Weights of a small transformer language model: 9390 steps.
MLP neurons of a small language model. Each row is named by its layer, matrix (gate and up: input weights; down: output weights) and neuron, and shows model dimensions 16-79. Each number is 50 + 10 x the weight over its row's rms, rounded and kept within 0 to 99. A neuron's up and down rows have the sign that makes its largest values positive.
After each neuron's rows, "fires on" lists the tokens most often at its 100 highest values on Wikipedia text that the model never trained on; "fires before" lists the tokens most often just after its 100 highest values on Wikipedia text that the model never trained on.

L9.gate36:45 52 65 55 34 69 56 33 54 45 67 48 54 53 39 50 58 59 45 42 56 52 56 68 47 62 59 35 31 28 61 65 44 31 51 46 45 33 43 37 51 62 36 67 32 34 48 60 45 46 65 51 34 45 59 51 43 47 51 48 37 45 56 44
L9.up36:34 46 39 47 60 51 32 53 27 47 60 41 52 66 36 67 53 56 61 42 42 60 45 46 59 56 64 46 56 42 46 43 33 37 51 47 57 55 50 40 60 58 28 73 69 32 43 72 48 48 55 38 51 55 47 48 26 57 38 61 52 39 65 60
L9.down36:41 47 52 65 48 48 51 45 48 43 45 46 50 46 55 42 51 56 61 39 36 48 49 51 43 67 45 43 53 53 30 56 46 52 43 36 55 34 59 43 58 44 51 65 61 65 72 36 48 48 65 53 50 50 53 34 46 52 42 39 49 53 45 30
fires on: "=", " /", " career", " Species"
fires before: "=", " (", "\n", ":", " |"

L8.gate349:49 53 70 38 55 46 51 51 61 47 50 57 56 55 44 57 56 42 45 46 73 55 58 43 24 54 43 40 57 46 51 67 45 72 41 51 46 53 54 60 62 41 51 47 35 49 32 56 53 42 58 46 43 54 57 56 71 61 47 46 46 64 57 52
L8.up349:42 53 55 51 45 45 54 39 51 58 69 39 53 54 33 48 58 56 38 64 59 61 49 52 53 58 43 28 52 51 57 51 47 62 37 48 65 45 69 57 52 52 42 43 51 61 45 38 67 57 66 56 45 52 54 54 74 42 47 45 41 45 49 34
L8.down349:47 49 38 64 43 43 43 42 39 46 51 52 48 42 58 47 51 55 59 53 46 51 65 52 48 37 56 41 49 69 51 62 40 43 47 65 42 49 48 57 44 61 65 56 44 73 54 52 56 52 53 56 73 47 46 30 32 49 52 54 56 44 40 42
fires on: "=", "we", "ene", "de"
fires before: "=", "s", "d", "rs"

L3.gate274:38 38 57 58 39 46 52 47 64 39 61 55 65 56 52 61 52 49 46 36 48 57 49 42 44 52 26 44 44 65 45 41 38 62 60 33 51 42 50 49 49 49 61 43 44 40 37 41 49 65 57 55 65 37 62 50 56 43 62 58 56 31 46 37
L3.up274:41 58 56 69 54 46 41 46 52 51 49 59 45 45 46 31 60 54 49 38 50 52 42 47 55 43 42 49 47 47 35 43 56 46 50 65 60 49 55 42 37 66 48 56 47 38 47 30 54 46 44 45 36 40 51 47 49 79 43 50 46 40 59 38
L3.down274:46 41 42 50 46 53 58 52 46 62 69 43 42 43 48 53 51 60 67 52 44 43 64 29 42 57 33 55 51 61 45 27 52 53 64 40 71 46 53 55 50 50 67 65 52 46 37 40 61 53 41 41 62 49 50 52 51 57 50 68 67 49 62 36
fires on: " |", ";"
fires before: "\n", " %", " ±", " W", " L"

L9.gate66:53 42 50 40 60 36 51 52 41 56 42 53 50 68 39 38 52 34 48 46 44 36 32 47 58 57 42 43 51 55 62 65 61 50 23 45 26 51 50 38 42 52 46 49 56 35 56 35 50 54 47 37 48 66 57 59 42 43 54 34 54 40 62 47
L9.up66:38 31 36 55 43 38 37 44 39 52 45 43 62 47 39 51 54 39 39 43 47 41 49 64 50 59 47 56 42 58 58 54 55 56 50 41 43 52 42 34 58 61 54 40 60 54 57 37 28 66 39 61 51 38 65 66 34 60 51 51 55 58 64 42
L9.down66:39 62 60 47 43 41 37 55 41 59 59 43 62 50 55 52 63 48 45 53 43 49 38 54 55 68 66 40 46 59 55 54 70 60 54 54 40 44 51 46 56 56 58 52 37 61 57 47 60 54 55 63 52 54 66 83 40 56 53 50 60 32 29 56
fires on: "\n", "="
fires before: "-", "|", "="

L10.gate466:45 48 57 55 58 60 38 43 46 44 61 49 52 52 55 55 63 55 22 61 58 40 47 43 46 57 33 35 55 39 37 45 46 70 57 63 50 38 40 36 57 42 27 46 34 64 60 37 40 55 47 47 66 40 69 52 58 41 39 57 59 49 66 55
L10.up466:51 62 73 41 50 39 56 59 39 37 42 51 53 57 57 53 63 26 61 34 49 59 47 55 45 40 59 62 34 54 55 50 46 53 53 45 38 55 36 61 45 53 63 58 50 47 46 65 40 35 73 71 60 61 57 39 45 44 47 66 36 46 42 42
L10.down466:38 53 48 51 51 48 43 34 50 51 65 50 48 49 62 62 44 43 54 46 47 56 47 65 53 44 56 43 44 36 53 41 59 42 54 50 51 29 40 71 47 47 36 44 46 54 44 51 60 49 43 62 52 25 44 46 59 72 56 60 58 52 42 35
fires on: "-"
fires before: "-"

L9.gate326:48 52 65 47 46 39 60 43 43 58 41 45 65 50 51 59 56 47 58 49 53 47 59 41 44 44 54 57 67 36 41 51 53 53 50 47 53 37 47 59 40 38 59 38 42 51 61 38 67 29 45 49 42 60 65 71 49 50 59 29 37 33 42 51
L9.up326:44 56 45 60 56 68 49 57 36 55 54 58 62 56 35 49 51 51 44 52 56 21 40 50 48 34 42 58 56 56 72 62 41 49 44 48 53 43 60 53 54 43 43 33 58 54 43 42 59 58 57 74 54 62 60 53 51 47 34 55 57 45 48 27
L9.down326:48 44 52 47 56 39 52 38 44 48 56 39 45 53 47 61 34 52 38 59 48 42 48 48 50 58 60 36 34 30 45 43 55 57 52 30 37 50 31 48 52 50 38 50 41 40 48 45 49 51 33 60 53 48 57 32 46 38 41 49 51 66 60 54
fires on: "="
fires before: "="

L3.gate203:41 47 64 50 38 66 72 47 45 65 47 52 50 47 55 60 57 55 53 34 41 39 49 42 55 38 51 46 48 52 44 67 55 45 49 29 59 32 39 36 49 44 50 52 36 33 60 52 47 47 56 37 60 53 59 33 32 40 42 44 41 33 24 51
L3.up203:50 43 38 50 57 52 48 49 51 44 33 46 60 52 69 50 48 64 41 49 50 60 61 47 63 48 56 36 50 50 45 42 58 49 38 62 39 43 67 46 35 39 49 49 26 47 48 53 64 41 49 55 38 60 53 40 40 55 34 48 48 33 48 73
L3.down203:49 46 57 49 60 39 60 47 41 43 57 31 43 39 42 50 51 49 49 43 55 35 45 36 57 42 60 47 46 53 42 46 69 58 59 65 46 50 53 31 36 52 47 56 31 54 33 46 32 65 49 56 50 44 69 53 37 53 54 45 28 26 45 58
fires on: "-"
fires before: "-"

L9.gate403:42 46 59 51 68 49 49 38 49 48 26 47 64 39 43 31 62 47 47 66 54 47 52 58 56 48 51 41 33 58 57 58 69 46 67 63 48 54 30 49 61 56 43 48 53 49 68 57 32 48 49 53 53 58 37 65 43 38 51 55 31 34 41 56
L9.up403:37 30 56 57 58 36 53 63 34 34 41 43 47 42 39 41 43 58 44 53 35 45 61 57 45 41 40 54 42 66 36 54 56 41 62 50 49 48 49 47 43 61 42 52 38 33 49 55 55 66 37 43 51 48 30 45 51 40 26 31 34 55 55 43
L9.down403:60 72 45 58 44 71 54 62 40 19 51 58 43 58 47 47 48 44 50 55 58 67 48 53 65 43 43 60 39 56 41 66 58 48 36 42 41 49 54 58 78 53 46 50 77 50 56 48 44 39 51 51 55 39 31 37 46 73 39 51 45 51 55 55
fires on: " =", "="
fires before: "\n\n", "="

L9.gate518:55 46 64 45 38 52 39 62 37 36 42 42 59 52 35 51 37 53 39 47 59 64 51 37 54 39 40 47 40 42 52 55 54 63 59 70 54 50 52 59 68 52 19 43 67 63 29 43 65 48 44 54 56 57 53 53 44 31 27 62 56 50 51 26
L9.up518:49 50 66 26 23 73 46 41 27 41 46 52 63 50 50 51 54 43 34 44 36 66 65 52 65 41 50 50 54 46 62 58 49 56 33 51 45 37 33 46 59 45 32 43 59 55 32 49 26 50 49 53 65 62 58 52 42 44 37 44 50 49 53 45
L9.down518:17 45 41 57 60 52 59 50 49 52 52 33 47 57 51 54 53 57 58 44 53 46 38 58 47 36 52 33 76 40 35 47 46 42 52 36 65 33 36 43 54 45 39 65 50 57 43 45 59 48 52 49 62 42 46 44 29 46 35 62 48 56 38 59
fires on: "-", "=", " re"
fires before: "-", "|", "=", "ho"

L9.gate525:43 50 55 39 59 55 42 61 48 41 49 43 39 66 46 49 52 63 49 46 39 54 51 54 56 53 48 36 48 26 44 54 51 52 50 46 53 49 47 35 54 49 47 55 55 60 45 49 47 61 56 56 51 71 57 54 49 31 45 40 42 44 44 36
L9.up525:42 52 54 41 32 55 54 61 51 31 49 48 52 51 36 55 56 55 39 32 52 57 32 59 57 64 50 52 57 51 47 49 47 55 56 56 42 33 41 39 64 56 32 52 47 51 54 42 55 54 55 38 55 54 76 57 52 40 62 58 45 55 60 50
L9.down525:46 34 48 42 45 47 63 54 40 52 46 49 35 51 36 53 61 59 45 47 55 61 49 36 49 51 52 44 47 30 38 56 27 44 53 46 67 38 53 43 61 50 43 49 55 49 58 41 44 60 56 54 55 53 55 51 53 47 46 46 48 47 61 37
fires on: "="
fires before: "="

L7.gate596:42 38 55 52 33 50 52 52 52 35 57 33 69 56 56 42 45 45 41 61 62 49 42 51 49 51 47 63 52 44 54 42 30 45 39 43 41 48 60 50 65 69 30 35 44 69 62 33 45 48 40 62 23 28 52 50 67 40 52 45 41 49 59 42
L7.up596:48 53 59 28 51 53 56 49 43 51 61 45 42 49 36 63 49 45 43 67 46 44 55 58 54 73 52 31 39 47 44 64 46 51 60 47 43 28 63 50 39 46 69 39 53 45 38 61 44 42 47 39 49 48 57 51 47 58 33 54 34 47 51 55
L7.down596:57 66 56 51 36 59 49 47 44 27 42 48 42 49 44 45 63 56 54 65 49 32 56 63 70 45 52 54 50 46 39 52 58 49 54 49 39 38 42 55 53 43 37 55 29 54 49 42 59 42 56 65 74 54 49 47 48 51 61 28 61 42 65 33
fires on: "=", "y"
fires before: "=", "\n", "\n\n"

L3.gate433:29 51 42 47 48 68 51 53 50 43 69 39 48 86 40 53 58 61 45 51 49 60 56 54 58 33 39 61 37 55 33 47 49 38 51 48 51 56 45 70 62 23 42 33 57 46 27 60 70 47 35 48 45 52 49 44 48 47 45 54 62 54 58 52
L3.up433:31 54 56 57 47 57 36 53 49 65 47 29 46 54 49 66 49 50 31 37 37 49 52 63 53 46 39 58 38 50 45 47 54 45 39 52 58 60 51 63 67 51 44 46 55 46 52 53 47 49 43 33 47 44 56 60 38 59 49 52 65 54 67 50
L3.down433:58 40 61 33 51 66 50 52 57 40 30 51 43 47 58 42 35 51 47 52 39 64 59 38 45 62 54 28 50 57 58 48 56 54 54 42 62 29 54 36 63 52 57 56 56 49 50 70 59 45 52 47 49 59 61 30 45 66 45 60 42 55 44 42
fires on: "="
fires before: "="

L8.gate237:41 49 48 42 60 51 58 58 48 40 52 47 48 42 68 58 58 55 43 55 46 50 59 48 62 63 50 50 58 45 40 57 34 52 44 54 61 44 46 49 46 41 39 51 36 58 53 52 42 55 55 43 56 38 36 44 29 78 48 35 51 31 35 58
L8.up237:63 39 50 46 52 57 59 35 44 44 51 34 54 57 33 55 62 50 40 58 53 37 66 59 44 53 48 66 41 67 56 65 35 75 56 58 68 35 58 49 49 44 53 51 47 52 59 53 42 52 38 50 57 52 47 46 38 57 62 46 42 35 47 51
L8.down237:65 71 59 29 65 40 44 51 50 55 42 47 65 51 47 50 64 44 45 57 59 51 47 60 50 68 43 68 44 45 58 60 59 43 37 46 42 47 44 41 46 49 30 48 41 50 38 43 52 32 28 47 48 39 56 39 71 51 51 57 45 48 31 37
fires on: "=", " a"
fires before: "=", "\n", "\n\n"

L10.gate310:44 65 56 56 51 58 70 60 30 42 56 44 55 51 70 54 62 51 51 52 44 50 41 43 38 44 47 61 50 46 41 41 57 54 43 45 54 46 36 45 40 45 63 56 50 22 48 45 45 51 44 42 55 50 68 50 52 58 44 52 43 35 56 60
L10.up310:48 74 45 75 63 35 51 40 41 50 56 35 70 52 57 61 45 51 32 64 49 43 31 54 36 50 34 42 55 37 24 43 54 59 45 66 45 55 61 41 38 50 50 53 60 48 42 43 53 47 67 52 43 34 54 48 45 51 47 55 35 41 67 67
L10.down310:46 50 46 45 57 47 58 55 52 54 40 54 48 46 41 41 50 41 55 43 43 55 45 42 38 40 47 61 51 49 41 56 41 54 65 65 66 44 58 38 48 53 61 56 68 52 67 37 61 58 52 53 52 61 48 52 41 60 45 60 45 42 37 52
fires on: "\n"
fires before: "|", "-"

L3.gate47:47 65 58 47 59 58 86 65 43 58 37 54 57 63 48 44 52 38 49 46 43 50 49 51 47 57 53 31 46 49 60 58 40 43 55 58 44 48 40 40 57 55 49 53 52 41 52 58 38 48 44 33 46 54 64 45 45 45 57 36 14 31 51 42
L3.up47:42 42 48 61 71 48 39 47 36 45 54 34 70 53 52 42 59 65 38 67 60 43 52 65 54 53 39 68 50 39 70 50 43 51 52 59 49 55 50 60 39 48 62 54 53 48 50 39 69 57 62 42 38 34 55 48 41 57 47 54 72 58 46 62
L3.down47:51 63 58 44 53 51 71 55 38 37 58 52 51 52 58 27 47 48 64 59 50 48 48 47 43 37 49 46 40 44 26 55 52 55 57 41 57 35 46 35 53 53 60 46 39 47 54 48 40 62 55 35 72 38 72 52 44 50 40 55 35 52 48 35
fires on: "\n"
fires before: "-"

L7.gate444:44 52 63 43 50 49 54 61 56 41 44 59 52 49 49 74 36 59 51 48 48 46 58 40 59 67 56 51 62 48 46 26 40 55 50 46 39 61 60 48 41 43 31 71 55 54 39 44 50 50 56 55 33 50 46 42 78 69 46 49 40 39 60 37
L7.up444:68 56 36 44 56 59 50 62 38 54 54 35 52 63 58 37 72 53 63 49 64 43 63 65 54 43 38 44 29 59 71 52 38 40 44 44 45 41 65 39 59 49 49 64 63 44 45 49 37 48 49 44 48 46 47 50 54 49 47 51 34 46 60 42
L7.down444:47 63 52 65 60 60 48 60 51 37 59 44 45 39 59 61 37 49 72 43 56 75 48 60 45 55 57 57 43 39 68 57 89 64 52 65 61 39 44 56 45 54 40 57 50 46 48 63 43 65 34 53 74 55 67 55 53 40 50 58 36 61 42 48
fires on: "=", " =", "st"
fires before: "\n", "\n\n", "=", ":"

L7.gate600:44 60 64 44 41 54 69 68 49 46 59 62 56 50 50 46 63 37 54 51 51 57 38 56 53 62 47 38 63 38 61 45 37 43 38 50 41 50 44 35 57 56 42 63 50 36 57 39 30 51 56 55 54 50 58 53 53 49 71 51 44 35 60 54
L7.up600:58 59 48 63 57 47 46 47 38 44 58 62 51 48 46 35 37 50 40 56 47 65 53 47 40 54 40 54 60 39 49 60 52 55 41 42 52 55 51 45 52 75 66 64 61 51 55 46 52 40 48 76 44 62 64 46 56 50 55 60 45 40 45 38
L7.down600:50 56 67 72 42 47 55 37 40 56 54 33 42 33 45 47 47 35 61 46 45 69 46 39 50 56 32 60 45 49 37 45 28 50 42 55 54 32 48 56 56 48 55 69 45 38 45 20 68 67 47 57 46 58 59 55 60 51 41 51 68 41 56 44
fires on: "\n", "|"
fires before: "-", "\n"

L3.gate450:39 48 56 44 30 40 64 46 60 45 43 37 51 42 55 86 63 63 59 41 45 44 48 50 59 43 44 46 48 60 41 41 60 49 27 43 42 44 37 42 49 51 51 57 70 45 59 40 45 45 51 30 56 54 64 64 55 61 71 53 59 49 49 42
L3.up450:32 45 50 45 38 34 57 53 47 49 50 49 51 37 43 58 44 58 57 42 51 66 47 44 52 58 52 49 53 60 49 50 63 63 49 39 74 30 44 38 38 45 31 57 71 53 35 61 52 44 75 49 49 37 58 64 45 54 51 64 43 56 54 46
L3.down450:44 49 42 43 65 46 55 50 59 44 36 47 50 48 53 31 40 46 42 47 44 71 58 47 43 50 41 45 53 40 53 36 46 55 59 40 63 44 71 57 46 56 43 61 66 64 53 48 65 62 67 34 61 61 59 49 53 44 43 57 49 59 45 58
fires on: " |", "|", "=", "ug"
fires before: "  ", " +", "=", " −", "\n", "ing"

L10.gate340:28 42 49 60 27 45 48 63 41 35 63 13 57 38 61 67 41 55 48 38 46 34 57 50 59 43 49 47 41 45 42 41 57 71 67 60 36 29 48 51 42 42 57 48 55 49 39 49 53 43 50 33 63 59 47 49 46 45 38 52 57 65 57 44
L10.up340:48 47 42 60 52 52 72 59 63 46 47 57 52 54 42 56 73 45 68 46 53 45 52 40 53 39 37 40 63 40 59 38 50 43 49 48 63 47 50 45 50 56 51 60 40 58 26 55 58 35 44 43 45 41 37 68 49 54 60 35 59 35 35 51
L10.down340:47 43 39 64 47 37 40 33 42 46 62 32 39 49 54 58 50 52 52 57 61 38 55 48 54 49 61 67 65 36 44 29 84 47 58 50 51 59 50 44 56 35 44 57 60 51 47 61 50 34 59 31 55 44 49 45 57 47 70 61 58 63 34 53
fires on: "=", " designed", "UT"
fires before: "=", " to", " for", " Ra"

L7.gate266:51 59 58 55 61 68 55 43 57 54 59 72 43 53 41 63 34 58 65 49 46 54 33 60 60 64 49 32 56 49 42 35 38 55 65 42 53 62 54 49 43 54 34 49 51 46 41 38 38 65 59 55 60 17 55 56 57 47 65 36 54 49 57 46
L7.up266:48 42 55 57 51 52 56 45 49 45 57 65 47 37 49 60 54 54 65 52 30 71 65 64 49 44 54 36 38 44 38 52 39 72 52 30 43 40 44 46 37 43 51 47 46 60 66 37 57 64 43 56 58 61 60 39 57 63 58 43 42 44 70 57
L7.down266:52 59 61 63 62 39 42 60 44 51 49 55 48 49 54 59 47 60 63 65 58 31 68 33 51 59 51 50 48 69 39 30 67 41 50 37 73 44 63 46 47 49 41 44 43 45 46 36 39 40 61 51 57 43 55 68 47 34 31 54 36 46 57 50
fires on: " |"
fires before: "\n", " %", " Votes", " Length"

L3.gate300:42 59 48 47 45 45 38 54 44 59 54 43 55 54 45 41 54 48 50 51 61 62 40 51 51 42 54 53 61 38 64 60 64 64 32 58 48 69 48 32 46 56 42 36 67 51 45 49 53 34 39 55 34 50 41 47 40 52 50 49 47 48 53 54
L3.up300:69 43 63 53 66 46 39 40 60 60 35 59 44 46 61 38 41 25 49 48 43 51 31 54 47 57 62 48 60 39 42 41 34 56 55 58 48 50 56 27 64 40 41 39 52 29 37 49 44 42 69 34 51 61 44 35 48 57 45 42 64 44 58 39
L3.down300:66 72 51 63 45 50 49 31 47 46 56 48 49 45 52 50 55 52 55 55 70 45 53 42 48 45 49 43 53 21 54 64 44 51 48 72 49 53 54 39 37 40 49 52 61 31 59 61 44 46 51 39 57 48 51 55 61 40 32 44 62 44 57 62
fires on: "=", "z"
fires before: "=", "be", " |"

L10.gate248:36 56 51 56 43 60 52 37 50 43 59 44 49 48 55 40 55 38 59 46 67 67 66 45 47 53 69 51 60 55 40 24 67 57 50 39 51 52 61 46 38 45 50 65 44 45 51 57 59 63 28 37 56 51 60 42 56 50 42 48 45 46 49 33
L10.up248:44 39 21 53 56 43 53 34 42 43 56 56 69 59 54 40 35 46 56 60 43 53 53 37 52 39 51 38 52 53 50 49 42 52 60 48 54 61 56 32 50 76 42 56 60 56 50 51 52 48 62 42 53 41 46 43 57 52 57 68 32 40 51 52
L10.down248:53 45 48 47 49 54 56 40 63 50 37 42 46 42 49 47 51 63 39 61 52 70 59 59 54 65 53 34 47 48 50 56 64 68 64 52 51 43 46 55 54 61 53 43 75 62 54 45 62 50 61 52 52 56 49 46 55 51 40 68 65 63 57 39
fires on: "S", "m", "g", " km", "-"
fires before: ".", "^"

L9.gate414:57 32 58 38 47 25 64 47 36 36 31 55 57 41 53 37 40 46 47 54 53 56 32 48 41 31 47 49 55 31 60 56 40 54 57 43 58 44 37 32 52 31 55 55 54 45 57 46 50 64 45 45 60 53 50 45 44 57 62 54 55 41 54 73
L9.up414:60 55 63 58 45 66 64 63 34 36 52 57 61 56 43 71 39 42 41 55 41 56 43 50 45 46 68 49 56 49 55 43 48 52 36 47 38 63 28 53 50 62 40 45 43 58 47 42 44 46 52 50 69 54 46 60 49 70 39 68 36 29 51 45
L9.down414:63 48 62 46 58 40 37 67 54 33 37 60 55 56 52 54 52 41 61 60 33 52 64 54 40 67 43 68 64 51 54 40 54 41 57 50 56 62 55 43 56 49 62 38 44 53 64 51 46 57 45 37 64 38 79 58 57 58 50 39 59 53 43 50
fires on: "-"
fires before: "-"

L7.gate375:50 56 50 43 39 38 51 54 46 49 61 37 56 33 57 49 39 51 48 57 39 55 55 46 63 48 63 60 57 54 46 55 68 51 38 58 47 45 37 53 45 51 48 39 35 51 41 49 40 42 70 43 56 48 39 39 56 24 46 45 53 49 60 58
L7.up375:60 51 45 65 50 57 45 64 47 38 60 25 35 51 52 38 41 58 40 43 44 36 51 55 34 46 56 64 38 43 56 46 57 49 42 59 53 48 44 52 51 61 64 39 58 43 60 59 48 61 53 56 29 56 49 44 67 32 34 55 56 44 43 56
L7.down375:52 45 59 33 59 37 52 39 42 38 57 47 50 36 45 51 72 41 43 45 57 56 51 54 53 53 47 42 43 41 31 62 64 39 52 45 40 57 34 69 51 46 66 63 34 67 52 46 50 53 43 36 46 32 46 38 46 46 58 55 58 56 47 42
fires on: " is", " a", " was", " an", ")"
fires before: " a", " an", " American", " was", " the"

L9.gate101:48 48 70 46 42 35 61 51 65 36 53 43 62 56 40 60 49 40 40 64 46 30 34 61 69 38 55 50 39 37 57 42 48 32 50 46 42 72 33 58 40 54 44 47 37 42 53 38 70 60 41 54 42 57 50 49 49 55 56 53 58 50 66 37
L9.up101:43 36 42 56 59 41 69 68 32 43 46 43 56 53 38 51 40 39 68 50 36 43 62 43 41 47 50 38 38 58 47 41 50 57 43 46 33 45 39 65 45 48 55 69 48 27 72 60 30 45 62 37 82 47 61 37 47 62 45 59 48 48 61 51
L9.down101:60 47 58 52 49 82 33 43 44 33 49 49 53 69 34 32 45 48 56 64 49 46 57 63 48 47 58 54 51 46 52 52 60 46 48 61 61 35 64 51 44 40 46 43 41 43 36 48 53 47 50 54 45 52 52 31 58 49 34 42 46 37 54 60
fires on: "=", "vi"
fires before: "\n", "\n\n", "ron"

L2.gate76:34 42 61 35 39 51 41 58 48 50 50 54 32 50 54 63 44 69 45 57 32 62 47 36 53 26 50 67 49 33 46 56 59 55 50 57 55 59 48 51 46 39 43 44 72 63 40 52 70 40 50 59 48 51 59 43 53 53 37 50 54 44 52 43
L2.up76:59 40 43 48 55 62 47 41 36 63 34 55 45 33 43 49 57 51 49 55 33 41 50 56 59 39 55 61 65 31 45 63 55 46 52 67 44 68 76 57 54 38 52 38 46 49 42 58 55 40 55 51 44 49 50 44 40 64 42 52 53 61 59 51
L2.down76:61 34 53 52 60 59 43 49 49 37 40 62 43 49 60 39 60 30 49 47 49 57 54 34 56 52 56 45 44 58 31 54 64 43 61 49 60 58 53 66 67 54 43 40 54 28 65 67 43 60 49 48 62 56 45 57 41 59 49 55 60 56 36 51
fires on: "=", "e", "&"
fires before: "=", "M", "-"

L9.gate102:41 35 50 43 53 58 69 54 58 31 40 51 49 57 40 69 68 41 53 43 27 58 56 61 51 56 54 56 46 34 48 35 41 62 50 46 28 46 57 45 49 54 56 55 37 71 52 40 48 36 46 40 45 75 49 39 53 38 42 32 35 45 58 46
L9.up102:48 33 54 32 51 53 50 43 37 44 42 41 44 39 55 65 63 65 50 28 50 43 50 56 40 53 40 62 36 29 56 42 47 42 69 48 33 37 56 41 54 51 48 51 47 64 61 39 60 46 68 50 71 53 60 48 68 41 54 46 49 51 58 36
L9.down102:72 60 54 45 49 49 34 49 47 47 44 65 41 54 48 40 49 60 66 32 55 52 57 36 50 50 56 27 45 45 34 56 35 45 57 54 46 52 66 70 42 53 44 53 71 50 48 42 40 46 45 24 49 36 43 56 47 58 52 53 60 60 45 52
fires on: "="
fires before: "=", ":"

L7.gate617:68 58 48 53 48 60 35 64 59 36 49 48 51 39 56 40 52 51 56 59 48 56 56 45 39 36 37 66 65 31 36 50 55 62 41 49 37 42 37 41 45 46 54 50 56 59 42 43 49 59 59 43 46 32 57 44 50 43 53 67 52 31 75 60
L7.up617:55 54 38 71 58 40 51 33 44 44 50 45 64 40 50 46 56 43 55 42 32 41 50 50 56 43 45 51 46 68 42 55 56 53 56 64 64 53 35 49 30 43 47 43 61 52 48 61 46 45 42 54 54 57 57 63 67 47 50 44 44 38 27 55
L7.down617:65 49 61 45 36 74 49 55 52 45 37 46 45 31 43 39 67 57 59 54 41 46 54 48 38 42 36 52 77 61 41 56 48 42 51 48 57 40 55 55 42 38 41 47 56 55 44 54 61 50 47 45 29 39 48 41 58 63 42 65 58 52 59 57
fires on: " was", " as", " became", ",", " is"
fires before: " a", " an", " the", " who", " elected"

L8.gate454:55 37 50 52 41 55 54 53 32 46 51 32 66 45 32 48 54 58 52 78 63 58 59 53 59 51 42 51 66 40 59 38 38 62 40 50 36 46 46 46 68 53 46 37 50 56 53 44 52 54 40 51 66 54 50 38 48 42 46 52 59 43 79 53
L8.up454:50 51 59 52 51 47 64 48 46 55 62 60 38 41 49 51 37 33 48 62 40 67 63 31 52 28 68 54 56 57 66 58 46 38 50 56 46 38 48 57 47 29 49 60 43 52 48 47 49 59 44 51 71 50 36 58 41 57 61 48 52 55 52 54
L8.down454:67 54 40 45 49 58 34 65 59 39 40 63 57 56 46 51 46 54 45 26 49 31 48 51 54 36 27 58 63 48 39 55 35 46 50 48 50 48 71 48 55 58 52 52 64 50 45 41 74 53 64 70 30 52 53 31 59 53 58 59 45 59 55 60
fires on: "-", "ia", "a"
fires before: "-"